From a checkpoint of a small transformer trained on Wikipedia.
Architecture: LayerNorm before each block, learned positions, biases, untied embeddings.
MLP neurons of a small language model. Each row is named by its layer, matrix (up: input weights) and neuron, and shows model dimensions 112-175. Each number is 128 + 32 x the weight over its row's rms, rounded and kept within 0 to 255.
After each neuron's rows, "fires on" lists the tokens most often at its 100 highest values on Wikipedia text that the model never trained on. A number after a token or word is its count.

L3.up729 [111 182 155 145 188 141  76 155 123 137 125 156 151 186 110 164  90 136 112 128 138  86 119 126 116 122 136  65 119  77 136 181 157 133  30 118 109 123 185 101 149 159 117 145  82 175 144  83 141 149 136  45 131 165  81 122 165 144 167 105 130 136  85 151]
fires on: "ed" 17, "-" 14, " found" 9, " sold" 6, " named" 6

L8.up92 [184 142 140 128 157  74 166 141 142 141  98 108  98 157 140 119 120 121 178 102 136  81 182 137 143 115 119 133  80 104  79 134 103 159 195 143 113  78 165 133 184 171 102 114 140 113 157 144 109 137 198 140  87 122  93 105  71 125 112 136 147 156 127 108]
fires on: "s" 31, "te" 8, "ng" 7, "de" 7, "ing" 6, "ge" 6

L6.up712 [148 105 111 136 150 135  93 147 131 120 105  77 101 132 158 127 144 125 100 105  84 117  94 156 143 111 196 193 135  92 149 103 106  68 126 114 145 102  96 139 131 132 169 129  61 150 159 162 163 142  72 160 107 159 118 154 141  96 128 138  88 141 124 147]
fires on: " |" 36, "|" 15, " the" 7, ";" 4

L6.up527 [139 188 120 164 122 140 140  77 110 119 116 118 118 126 116 155 147 131 143 148 140 145 190  90 158 131 171 130  86 149  88 118 119 150 170 112 173 103 146 159  99 124 123 140 116 121 111  78 132 117  77 146 150 138 177  80 156  99 124  91 170 109 150 121]
fires on: "=" 75, " =" 14, " and" 7

L8.up404 [129  66 139 180  99 126 139 186 170 102 143 144 154 133 151 114 141 104 151 131 171  56  45 150 140 162 110 124 191 143 139 147 107 165 168 123 155  99 158 166 140 179 115  92 126  60 106  71  54  69 137 106 131 164 138 132 141  92 106 123 148 167 120 155]
fires on: " |" 37, " the" 18, ":" 11, "|" 5, " Cup" 4, "The" 4

L9.up553 [141  92 164 128 143  98 167  90 131 170 141  64 150 144 116 113 146  88 144 127 142 146  91  92 158  83 124 212 149 162 111 170 135 160 129 154 124 122 111  87 121 138   0 116  91  77  73 134  72 147 118 140 140 145 133 134 161 131 118 132 116 167 134 143]
fires on: "." 18, ")" 15, ":" 12, "," 9, " –" 6, " is" 6

L8.up381 [184 146 125 120 139 113 191 147  91 120 134  87  99 116 190 111 143  64 134 104 137 132 139 118 128  83 130 166  81 150 195  97 125 116  86 163 135 133 114 115 132 124  72 145 118 102 161  63 147  83 119 159 139 144 157 130 153 156 126 159 128  98 163 161]
fires on: " to" 15, "s" 13, " not" 10, " they" 10, " members" 5, " we" 4

L6.up2 [112  83  55 131 114 191  75 124 161 111 118 136 144  85 161 102 131 157 118 141 169 130 204 101 148 125 114 133 134 117  94 145 114 132 145  74 110 120 116 122 101 117 151 135  75 132  48 101 167 168 141 150  80  85 120 147  98  86 139 147 181 131 165 183]
fires on: "-" 26, "leg" 11, "ci" 7, " Pro" 6

L8.up581 [148 178 139 152 149 154 158  58 159 156 111 118 141 126 142 122 201  63 141 139 131 152 156 111 142 132  95  92 103 150  72 138 106 136 217 148 130 123 124  72 150 101 125  79 166 131  81  94 178 109 155 165 152 144 139  99 105 153  54 152  71  97 154 131]
fires on: "i" 37, "o" 16, "e" 10, "d" 9, " by" 6

L9.up227 [115 129 153 130 114 138 171 135 124 154 111 180 166 123 107 138 147 172 144 118 113 150 133  75  91 112 194 132  87 103 134 177 146 121  91 156 191 180 160 157 158 158 124 129  80 124  64  85 177 134 137 152  72 176 140 118 101  76 108 135 135 139 149 117]
fires on: " of" 25, "." 18, "f" 8, "st" 5, "s" 4

L8.up157 [151 162 109 124  87 121 159 144 102 147 143 137 219  95 182 159 131 125  83 109 124  83 112 114 127 184 138 119 136  97 119  66 153 204 178  88  78 117 168 163 158 128 135  79 119 126  61  75 105 144 115 105 133 121 122 138 106 133 119 135 184 103 172 132]
fires on: " for" 71, " of" 21, " to" 5

L9.up281 [150 101 172  94 203 112 125  31 103 144 172  52  94 118  61 121 154 162 205  93 163 152 106  78 167 116 179 140 127  98 112 147 144 131 138 100 141 120  94 126 103 104 128 154  80 108 139 128 141 145 115 114 145 193 150 136 144 125 111 139  95 101 111  89]
fires on: "." 83, " |" 16

L8.up302 [179 143 133 130 138 108 117 122  76 131 141  93  91 141 125 132 166 131 149 106 175 139 133 186 100 110 162 117  99 153 149 135 137 111 109 108 107 127 144 107 137 104  55 155 118 130 212 110 126 141 136 132 129 126 118  98 122 152 139 151 134 132 137  64]
fires on: " the" 28, "ing" 14, " his" 8, "'" 7, " took" 6, " of" 6

L5.up673 [111 118  80 130  62 176 135  99 112 156 178  90 185 113 195 105  83 106 189 126 114  60 129 101 121 163 175 128 113  90 177 123 161 147 158 164  87 102 139 174 155 121 152 110 106  95 144 109 146 136 126 100 127 145 151 120 141  68 123  77 142  89 128 125]
fires on: " of" 55, " by" 18, "r" 10, " that" 6

L6.up133 [140 112 154 143 160 143 118  96 160 133 152 106 177 141 127 106 122 183 108  93  94 116 103 168 138  90 170  72 141  73  89 153 146 177 125 200 100 152  98 171 126 107  42 140 154 125 136  78 139  94  89 155  44 137 151 127 196 126 172  98 106 129 109 115]
fires on: "." 36, "'" 8, "rah" 5, "tt" 4

L6.up190 [158 137  96 131 106 108 138 144 166 129 150 153 130 109 141 151 118  98 101 125  86 105 140 121 161 104 146 205 162 170 119  83 148 190 184  73  70 115  98 194 180 116 139 137 122 116 120  69 127 148  96  95  99 117  95 184 108 117  85 108 160 118 150 105]
fires on: " in" 83, " to" 5

L3.up189 [155 104 161  95 125 126 139 137 124 129 103  93 148 192 161 148 142 133 114 154 168  60 115 137 164 140 131 163  96 175 122 161 139 108 104 155 145 174 117 116 123 142 160  84  96 105 114 115 204  37 159 173 136 132 185 116 126 112 139 138 159 136 113 125]
fires on: " |" 85, "|" 8, " 1" 4

L9.up626 [147 154 129  64  95 103 160 126 127 109 108 172 139 132  70 142 134 146  82 108 106 138 138 118 131 153 117  67 159 109 165 102 120 166 174 102 130 131 177 150 142 125 121 130 133 151  80 101 119  76 107  95 129 165 111 142 146 132 125 127 157 143 138 121]
fires on: " of" 54, "," 14, " in" 9, " with" 8, " for" 4

L8.up447 [ 91  91  93 112 126 122 166 197  86 155 132  81  65  90 145  70 114 138 182 125  74 137 185 146 129  99  90 104 159  98 130 102 118 183 128  86  95 180 125  84 152 104 135 127 177 135 130  94 192 169 108 140 173 141 149 133 117 121  68  89 146  90 156 193]
fires on: "," 84, " and" 7, "\n" 5

L5.up101 [215 161 208 144 119 174 152 110 136  80 102 112 138 115 139 134 139 123 158 112 161 160 116 150 124 169 168 161 124  90 113 209  89 137 122 122 148 139 114 138 107 107 146 147 110 110 164 155 139 176 142 123  55 161 128  99 153 129  95 108 151  83 118  47]
fires on: "'" 26, " |" 18, " of" 17, "." 9, ";" 7

L8.up214 [112 122 121 132 141  75 175 110 109 133 116 132 130  93  70  79 160 124 105 133 115 145 159 159  99 137 120  79 166 136 107 126 145 162 119 151 160 112 147 205 164 141 139  64 113 133 105 167 122 127 155 163 127  87 161 115 175  60 123 139 143  61 107  93]
fires on: "," 38, "." 22, ")" 13, " which" 7

L9.up722 [160  80 127 177 130  68 142  97 129 106 106 116 148 101 149 162 202 141 136  72 111 173 137 138 189 121 120  92 170 103 116 119 119  91  95 103  69 140 139 128 133 174 110  98 135  73 114 115 183 102 167 141 190 157  60 201  95 161  60 148  95 104 121 122]
fires on: "." 100

L8.up728 [120  89 132  84 171 148 148 179 109 193 158 147 185  89 210  84 111 115 143 113 141 133 127 139  97 138 135  96  82  96  72 131 162 158 156 158 123  89 161  95 139  83 140 154 115  45 145  67 145 119 147 170  88 159 133 168 173 110 111 119 122 122  78 137]
fires on: "." 28, "°" 22, "'" 10, " |" 10, "–" 9, ":" 8

L6.up758 [191 190 116 134 150 150 134  93 116 191 134 133 163 104 148 109 172 161 132 100 178 118  65 141 150  52 158 103 138 110 106 104 132 140 197 107 127 110 123 153 140 145 109 153 189  97  88 123 131  91 194 133  69 133 123 141  94  91  85 101 110  98 204 156]
fires on: " to" 72, " by" 14, " from" 8

L5.up227 [128  52 132  89 128 141 165  97 111 108 138 146 131 129  80 103 133 190 120 103 226 133 129  67 157 125  96 106 133 100  86 125 158 160 119 136 172 103 153 137  75 119  71 186 137 123 147  82 198 145 109 136 130 161 171 125 117 134 168 139  54  97 182  76]
fires on: "\"" 21, " \"" 20, " to" 16, "." 7, " year" 6, "os" 4

L8.up96 [121 143 161 183  90 101 146 111 129 151 138 119 120 102 117 127 169 169 164 114  96 103  77 105 173 166 184 110 130  82 135 155 128 125  58 160 138 112 177 134 148 133 145 104 170  92 113 183  86 159  81 100  77 171  88 166 139 135 120 107 141 109 162 179]
fires on: "." 100

L9.up556 [150 122 152 160 126  85 201 139 109 105 191 128 114 110 103 150 111 142 112 127  88 101 136 201 158 151 178 138 164 108 151 105 128 103 114 165  54 163 103 160  93 136  78  81 179 144 127 102 138  90 113 156 118 133 152  84 168 124 152  56 109 119 145 134]
fires on: "." 28, "b" 7, "N" 6, "'" 5, "ub" 5, "di" 5

L3.up741 [140 219 131 146 113 136 206  94  93  76 162 112 141 113 124  76 185 122 156 115 131 139 139 157 112 166  69 133 107 150 101 119  89 127 148 110 133 187 153  80 131 115 129  66 133 156 114  59 116  73 139 117 157 102 127  63 153 143 100 128 177  90 192 139]
fires on: " and" 77, "," 10, "ly" 5

L5.up310 [ 97 138 200 214 179 163  81  93 128 110 142 167 150 121  83  97 196 147 159 106 211 189 141 152 105 137 138 172  79  90 194 170  80 128 124 114  87 163 132 208  79 140  90  90 182 144 118  56  84 139 113 148 112 147 180  83 111 155 110 117  93 131 123 137]
fires on: "-" 25, " al" 9, "li" 6, "/" 4, "r" 4, "hi" 4

L9.up614 [141 169 152 127 181 165 123 131  88 147 132 155 100 136 109  97 134 109 142  78 123  94 128  88 148 139 139 124  84  88 150 152 100 130 149 108  86 162 111 120 130  93  93 137 189  49 101 149 110 111 152 131 149 167 122 184 138 164 180 145 122 159 112 163]
fires on: " |" 69, "|" 30

L8.up105 [144 146 167  89 133 121 176 129 195 127 148 162 159 142 113 159 115  91 108 179  90 138 111 116  66  76 118 140 163 137 168 201  96 176 121 142  76 119 123 124 101 160 148 147 158 105 116 117 141 129 120 125 161 130 139 152 110 108  98  79 183 155 109 104]
fires on: " |" 24, "  " 12, ":" 6, " nominated" 5, "art" 4

L8.up128 [138 145 128 109  64 136 137 137 133 110 129 144 149 187 120  98 169 101 148 150  67 168 122  94 106 158 109 127 153 149 141 123 161 109 104 169  97 109 120  86 166 185 112 142 135  91  99 143 105 117 118 137  66 143 188  74 175 149  79 141  82  78 106 158]
fires on: ")" 52, "ologist" 7, " |" 6, " and" 6, "ist" 4

L3.up695 [166 138 156 144 154 132 152  76 143 122 115 184 136  85 125 166  97 159 190 119  77 168 141 141 193 117 188  97 177 149 130 126 169 142 128 155  98 115 158 130 156 203 143 144  99 129 176 150 149 115 123 130 103 157 148 175 128 105 142 123 109 128 120 135]
fires on: "." 81, "s" 11

L3.up690 [142  92 151 158 112  95 177 138 141 120 143  72 141 146 149 131 121 131 137 141 198 146 136 138 154 130  47 105  70 138 123 133 141 166 163 192 126  90 150 108 164 176 135 104 148  99 154  76 119 142 150 183  86 177  99 141 125 162 109 124 133 187 125 134]
fires on: "'" 53, "s" 29

L3.up488 [162 136 178 120 122 159 191 116 175 151 206 122 114 144 133  92 144 118 139 154  90 168 181 184  78 118 154  51 191 116  51 117  80 144  87 147 194 137  93 113 158  98 128 118 164 102  82 145 173 128 127 111 117 129 143  79 142  94 155  79 148 148 165 108]
fires on: " born" 16, "As" 10, "Early" 10, " as" 9, " As" 8, " Born" 8

L3.up500 [127 146 153  78 173 110 153 137 113  90 115  84 134 104 156 114 174  89 155 173 171 116 173 160 132 147 174 161 103 108 102  84 135  64  96  96 150 136  93 126 148 136 222 143  67 143 127 113 132 106 105 149 116 119 119  99 123 118 139  83 105 122  78 134]
fires on: "-" 41, " under" 15, " at" 10, " on" 7, "/" 5, " out" 4

L6.up450 [170 176 154 149 110  89 144 163 130  88 152 157 106 126 142 128 147 128 161 135 111 105 146  83 122 135 103 117 178  98 129 100 122 171 123 113 121  60  44 159 176 187 162 110 150  84  75 166 186 190 112 102  72 127 140  73  82 131 141 104 102 157 161  95]
fires on: " as" 70, " As" 15, " became" 5, " of" 4

L6.up213 [123  99 159 132 158 136  79 169 108 134 119 123 113 157 151  95 100  27 140 156  88 163 138 185 166 121 194 137 116  96 154 118  82 120 123 117 101 114 126 143 171 103 139 170 164 123  95 162  96 119 127 115  97 199 108 138 103  95 128 177 143  92  93 108]
fires on: "," 23, "  " 19, " |" 10, " sp" 8, "|" 7, " W" 6

L5.up287 [ 81 182 109 191 110 117 159 159 117  90 118 127  92 106 148 127 165 156 157  34 131 139  66 116 143 121 118 137 164  89  93 139 140  98  94 135 133 118 153 138 161 159  87 146 156 144 110 176 168  87  83 111 106 108 147  79 165  91 169  86  94  73 168 148]
fires on: "," 42, " is" 11, " and" 6, " American" 5, " who" 4

L9.up484 [136 121 136  97  94 160 118  93 119 107 122 101 149  88  98 118 107 116 145 129 123  85 126 118 113 174 158  70 127 167 127 143 147 168 124 122 193 158 142 143 105  85 125 221 135 148 145 100 217 128 163 121 130 117 132 172 200 135 136 104  78 131 154 169]
fires on: "t" 17, "ig" 14, "s" 11, "n" 10, "k" 7, "p" 7

L6.up179 [119 117 195 114  54 109 171 118 129 124  74 164 115 173 118 148  96 147 195  87 106 195 104 113 161 106 128 131  94 119 136 136 161 109 105 140 105 147 164 170 148 148  74 129 106  91  95 119 170 165 180 100  85 113 191 124 150 112  84 110 116 128 116 142]
fires on: " of" 33, "." 28, "c" 5, "ss" 4, "rs" 4

L8.up527 [138 112  93 114 161  67 178  47 111 124 128  83 114 102 149 153 105 117 184 133 141 116 167 137 103 131 114 144 162 121 155 134 110 139  66 104 116 137 123 129 222 154 110 135  56 135 186 107 127 144 192 139 160 119 208 151 182  61 123 125 109 168  87 104]
fires on: "." 86

L8.up647 [124 183 213 152 154 139 169 140  94 111 126 104 105 188 111 151 120  86  99 124 149 162 107 125 139 114 106  97 159 109 103  61  90 141 142 113 144 164 119  84  85 151  99 140 140 155 111 108 156  49 170  96  95 108  76 180  78  91 150 103 102  89 157 145]
fires on: " and" 44, "-" 17, " or" 11, " of" 5

L9.up105 [130 191 177 116 145 112 143 123  81 141 105  85  63 119 152 140 138 139 110 115  96 143 162 183 138 173  81 172 128 125 141 141 106 145  86 133 124 166 163 100 205  83 150  94 161 119 103 100 127 138 124 134 133 153 159 168 112 122 115 142  86  79  84 193]
fires on: "," 30, " released" 10, " and" 8, " it" 7, " song" 6, " called" 6

L6.up622 [140 103 151 113 164 106 172  86 118 107 149 168 104 116 103 144 111 214 166 144 161 130 150 104 153 185 140 132 166  88 168 144 126  71 126  77 146  80 127 180 124 160 202 152 143 157 158 154 137 122 138 107 152 125 133 128 127 115  71  86 170 110 119 113]
fires on: " |" 67, ";" 8, "-" 5, "nt" 4, "za" 4

L5.up538 [163 144 128 160 143 164 133 140  93 114 131 119  98 107 106 155  95 105 107  90 118 122 160 146 104 135 115 114 162  68 168 155 100 113  96  79 141 126 165  98  83 105 125 137  89 136 142  55 147 149 149 111 103 180  66 100 111 171 100 113 152 132 167 171]
fires on: "-" 57, "\n\n" 33, " (" 5

L9.up159 [135  72 144 159  92 107 127 103 129 152 100 139 113 129  98 134 191 131 155 169 168 140 137 149 113 164  94 126 106 103  93 151  92 107 136  93 116 121 184 157 106 107 132 155 143  84  54 106 127 133  98 158 107 163 165 101 153  93 135  80 141 102 136  88]
fires on: "=" 49, ":" 6, "ther" 6, " 20" 5, "do" 4

L8.up228 [154 110 109 151 106  63 124  55  90 171 107  99 155  86 110 150 152 149 115 141 104  85 164 119 140 182 138 136 127  92 124 113 145 136 147 111 162 125 166 118 127 179 194 121 173 146 129 116 174 167  73 204 165 100 124  64 125 119  89 101  88  91 155 131]
fires on: "'" 42, "\n" 15, " and" 10, " |" 6, "-" 6

L5.up346 [162 137 193 181 133 164 113 117 141 156 122  88 132 141  72 133 105 100 126 117 131 170 132  87 120 138 129  80 154 122 141  57 117 165 149 101 171  86  91 154 130 158  84 114 147 140 195 103 118 160 146 135 131 149 157 147  82  76 138 137  80 164 141 141]
fires on: "s" 28, " of" 15, " his" 13, " and" 9, "ic" 4

L5.up190 [177 168 109 187 179 137 164 123 131 173 105 150 123 121 201  85 123  98  88 109 114  71 188 140 140  83 165 146 162 123 116 147 148 145 115 139 163 133 110 148 149 170 132 124 118  84 121 116 115  75 142 151 137 162 191 184  74 146 104 109 155 180 151 149]
fires on: "\n\n" 53, " +" 16, ":" 9, " by" 7, " |" 6

L9.up654 [185  84 124 150  88 125 172  76 177 147  83  97 115 172 129 144 132 109 162 128 168 101 136 111 104  75 165  63 151 140 129  48 134 110 159  94 147  34 140 203 206  91 140 179 103  89 123 136  80 198 115 131  99 136 120 137 124 172 125 151 139 164 103 110]
fires on: " |" 40, "|" 14, " =" 10, "=" 5, ":" 4, ";" 4

L6.up423 [110 153 139 112 101 148 107 129 107 153  86 157 110 115 141 143 113 146  80  78 160  89 152  85 126 151 149 137 104 102  91 121 142 104 111  54 104 112 152 142 128 122 170 149 130 108 152  61 130 143 105  75  80 158  62  99  95 109 130 158 144 117 166 112]
fires on: "-" 28, " of" 12, " were" 10, " or" 7, " had" 4, " a" 4

L9.up193 [122 199 125 170  81 110 151 161 148 117 137 141 131 163 106 116 113 131 102  88 154 122  75 106 121 175 182 116 158 135 133 108  71 132 142 152 124 134 114  75 123 131 130 165 168  84 105 185 101 116  78 159 143 146 181  35 103  68 129 102 132  92 147 143]
fires on: "," 30, ")" 21, " He" 9, "e" 7, " and" 4

L3.up26 [121  67 130 165 183 129 183 107 150 110  55 202 120 125 155 133 168 141 130 121  60 160 130  89 107 158 107 112 160  72 161 135 153 144 156 117 151 123 121 111 162 128 114 119 153 116 116 104 111 140  64 124  89 103 125 147 131 153 125 166 132 138 100 105]
fires on: "." 61, "," 35

L6.up227 [180 162 172 145 109 113 176 153  87 161 118 115  83 159 119  54 138 108 117  99 173  98  94  66 137 116 141 154  68 157 175 148  84 136 161 190 186  85 162 150 123  49 160 108  87 113 125  94 170  93 142 165 128 165 157 141  86 137 134 168 108 163 116 124]
fires on: " not" 24, " I" 16, "t" 14, " to" 10, "y" 6, "n" 4

L3.up532 [160 177 117 128 164 109 184 127 129  81 149 130 115 104  81 122 136  95 128  99 129 140 134 167 121 129  68  88 105 156  97 129 145 109 128 140 111 102  75 119 107 157  73 102 175 105 134 117 200 163 145 151  85  97 117  68 150 139 145 125 150 122 166  71]
fires on: " his" 35, " her" 26, " His" 13, " the" 5, " median" 4

L5.up237 [147 141 114 144 155 131 136  92  92 146 158 127 113 149  90 119 206 163 133 107 153 112  87 141 107 144 159 126 147 145 130 121 139 127 127 136 193 144 132 158 129 104 141 211 105  99 125 146 160 129 124 159 135 137 108 137 108 123 135 116  54 143 160 123]
fires on: " and" 24, "t" 13, "n" 7, "ac" 5, "and" 5, "iga" 4

L3.up598 [ 92 160 145 114 172 174 166 120 160 193 137 117  95 122 132 180  79  74 113 118 169  81 170 151 170 149  84 144  61 127 103 110 142 123 118 150 116 140 138 109 137 125 105  75 105 141 146  51 136 148  97 112 126 111 122 115  97 131 129 135 143 159 112 103]
fires on: "ed" 22, "ted" 10, "d" 10, "ing" 5, " that" 5

L9.up666 [186 102 117 203  96 107 113  74 148 123  84 121 129  88 139 168 156 154 149 103 105 108 118 103 170 131 137 126 156 124 152 121 113 103 137  86 108 149  65 120 159 121 101 156 168 104 148 148 113 136  53 102  80 159 112 191 132 135 125 149 132 117 108 137]
fires on: "." 85, " |" 4

L8.up479 [145 142 108 150 154  79 193 156  81 151 116 159 110 140 164 117 118  89 176 115  77 115 181 148 192 103 182  96  99  96 116 157 147 167  46 172 121 156 126  92 179 161 136 159 153  87 155 119 160 121 132 116 169 159 155 149 126 126 193  84  86 179  89 113]
fires on: "." 46, " ten" 8

L3.up429 [159  84 135 110  93 187 196 106 118 152 125 152 165 116 120 131 116 142 122 146  79  99  93 195 117 196 129 108  93 190  58 169 122 114 157 149 146 151  68 178 107 164 140 186 134  89 126 122 135  56 148 181  95 122 130 169 127  90 122 102  89 122 160 136]
fires on: " 0" 18, " 2" 15, " |" 14, " L" 8, " age" 7, ";" 6

L3.up583 [128 122  97  65 135 134 147 115 115 134 105 109 151 116 109 188 136 146 142 120 143 159 112 148  96 144 165 120 129  83 146 195 155  81 160 150 125 153 171 132 170 117 177 172 154 126 152  95  87  89 121 114 126 103 177 121  92  91 152 105  96 166 158  65]
fires on: " |" 84, ";" 8, " GA" 4

L6.up662 [ 76 140 159 160 139 115 135 120 109 145 148 105 135 130 110 113 150 100 132 158 134 148 129 119 118 148 150 119 170 110 140 186 119 149 112 139 179 154 101  73 159 146  77 128 139 136 107 129 182  46 151 123 146 131 103 193 104 135 130 127 161 113 121 111]
fires on: "L" 19, "A" 11, " le" 11, "le" 10, "Le" 10, " l" 7

L9.up645 [ 65 185 110 132  97 150 145 172  99 164 126 128 134 122  57 147 127 107 126 109 107 144 158 147 110 116  60 163 134 109 140  69 130 138  90  86 176 148 128 148 119 117 126 101 144 123 156  45 112 143 136 102 105 191  95 108 132 161 126 127 122  69 145 176]
fires on: " U" 27, "-" 15, " of" 8, " Pe" 4, " Yu" 4

L9.up656 [169 164 126 161  92  94 117 161 151 125 147 156 156 164 112 120 154  57 146 113 119 131  81 141  68 137  72 182 119  92 132 141 127 126 128 201  72 113 157 197 137 144 105  96 142 152 193  87 149  56  95 124 113  93 117 124  54 154 138  93 172 132 123  76]
fires on: " |" 29, " USA" 7, ":" 7, "." 5, " from" 4, "1" 4

L6.up42 [121 141 123 110 187 155 121 112 139 105 125  63 167 121 108 143 146 127 118 159 153 154 176  98 122 155  67 117 175  79 179  98 170 181 154  89 125 119 166 134 142 177 155 140 142 171 153 131  78 163 155 150  86  96 122 116  98 118  89 136 104 150 107 107]
fires on: "'" 40, " and" 34, " an" 13, " his" 8

L6.up590 [148  57 203 184  90 161  94 135 146 133 166  31 148 140 198 141 103 136 137 101 157 132  44 141  83 137 106 140 164 134  77 118 108 179 128  72 154  98  89  87 114 134 121 150  93  96  75 103 151  71 132  74 168 137 116  92 123 141 119 134 108 158 173 159]
fires on: "|" 38, " |" 35, ":" 17, "-" 4

L6.up20 [ 77  91 142 143  99 108 212 122  90 121 107 135 113  81 112 108 130  97  82 119 101 112 193 125 134 174 136 113 191 145 127 112 187 166 104 149 131 135 109 185 170 115 176 101 127 159 118 118 114 159 135 107 157  97 179 120 124 138  91 156 156 159 173 133]
fires on: "," 62, " which" 8, " time" 6

L6.up397 [160  92 157 106 135 126  97 142 141 139 131  89 124 152 187 117  97 128 138  79 134 117 124 137 118  91  53 160 103 154 115 104 124 177 100 109 181 118 147 158 127  87 116 115 148  59 115 135 128 183 116 153 140 128 242 136 205 125  90  49 111 207 150 159]
fires on: " (" 24, " or" 11, "(" 11, " film" 9, "ers" 5

L6.up86 [141  46 150 144 168 121 136  89 126 158 149 140 137 107 132 118  34 104  92  82 188 210 103 121 139 114 155  98  32 146 117 160 158 130 116 134 156  98 184 183 128  94 154 125 132  67 137  60 129 133 178 147 109 153 137 170 199 150  82 128 145 155  91  94]
fires on: "'" 24, " \"" 14, "s" 10, "\"" 9, " gold" 5

L9.up433 [154 109 141 119 112 114 124 129 125 159 178 123  98 129 171 154 137 170 140 149  91 139 118 172  98 144 137  83  99 130  85  82  82 225  98 126 160 118  89 118 134 175 135  83 139 114 139 104 122 140 108 147 128 132 134 138 121  97 114  92 137 129 155 141]
fires on: " as" 19, " the" 18, "," 8, " became" 7, "As" 6

L8.up545 [147 166  69 119 118  91 172  85 157 110  66  64  96 126 150 100  94  89 134 147  82 144 108 121  66  94 118 118 179 157 140 163 132 135 122 125 132 198 113 150 122 152  75 107 132  61 136 111 154 121 160 117 140 131 182 130 126 115 106 123 129 165 107 158]
fires on: "  " 47, " in" 7, " |" 4, "s" 4

L3.up79 [115 157 164 143 110 144 163 128 181 114 140 161 146 148 182  79 112 160 180  84 130  71 131 160 117 151 143 123 113 138  89 130 114 173  96 190 104 134 180 159 153 138 101 118 122  81  92 134 168  68 124 155 115 128 169 124 126 165 134 111 133 100 146 154]
fires on: " who" 29, " where" 15, " in" 13, " when" 10, "," 7

L6.up385 [172 157 125 138 112  97 165 141 117 151 110 118 202 131 112 165 124  94 120 120 104 104 144 166 206  82 147 156 120 167 136 159 139 130  20  75 140 146 129 173 131 157 168 148 121  70 126  91  88 109 125 140 138 145 138 130 104 155 170 123 137 136 106  80]
fires on: "." 48, "," 21, "–" 14, "-" 8

L8.up6 [140 153 173 140 138 180  77 137  90 154 225 132 156 158  71 114 185 136 197  54 134 115 134 165 123 183 173 119  45 113 146 161 174 141 117 159 109 115 104 125 133 104 113 128 132  70 100 112 122  90 120  81 134 173 153  97  99 182 138  96 170 150 133 103]
fires on: "|" 39, "-" 30, " the" 28

L8.up343 [170 159 170 171 169 132 137 146 123 159  55 145 121 179  98 175 117  93 131  98 158 116 255 109 158 126 143  95 124 142  97  86 112 118 141 138 121  89 156 151 149 101 110 146  96 159 139  95 113 113  82  99  78 136 126 110 170 160  94 191 115 134 132  64]
fires on: " 0" 37, ")" 10, " —" 8, "," 5, " and" 5, " 4" 4

L9.up621 [144  70 157 128 120 113 146 124 123 163 126  82 129 176 145 114 136 141  93 111  75  95 168 148 133 142 178 178 165 140 118  97 139 120 146 106 155 159 112  73 125 144  73 154 175 129 102 163 183  81  99 152  90 126 115 123  75 139 123  70 121 157 168 149]
fires on: "-" 28, " of" 17, " The" 11, ":" 10, " by" 10, " |" 8

L3.up725 [147 113  43  98 123 116 134 124 106 120 126 109 137 147 135 151  89 166 110 102 138  90 118 167 135 144 188 111 160 120  88 155 139  61 149 173 129 133 130  80  86 151 138 136 108 104 136 150 165  58 129 112  68 101 139 131 130 136 145 116 110 126 131 148]
fires on: " |" 88, ";" 5

L3.up676 [ 54 141 121 110 111 131 127 112 151 146 138 133  97 136 126 147 137 116 113 153 171 111 124 153 140 151 121 121 115  94 111 164  96  66 163 102 127 142  87 160 180 124 154 162 115 133  99 151 147 121 102 120 137 134 113 153  90 104  86 171 131 126 139 119]
fires on: ";" 31, " with" 23, " each" 6, " Pts" 6, " L" 6

L6.up375 [119 143 165 171 122 132 156  87 133  94 136  87 162  87 103 160 185  80 178 120 120 205 148 153 149 139 126 100 160 138  74 108  61 107 103  91 147  71 164 135 137 133 203 168 108 144 152  62 110 139  70  89  79 135 132  90 115 170 159 106  71 229  92 107]
fires on: "/" 27, "-" 15, "leg" 11, "eg" 10, "se" 9, "–" 5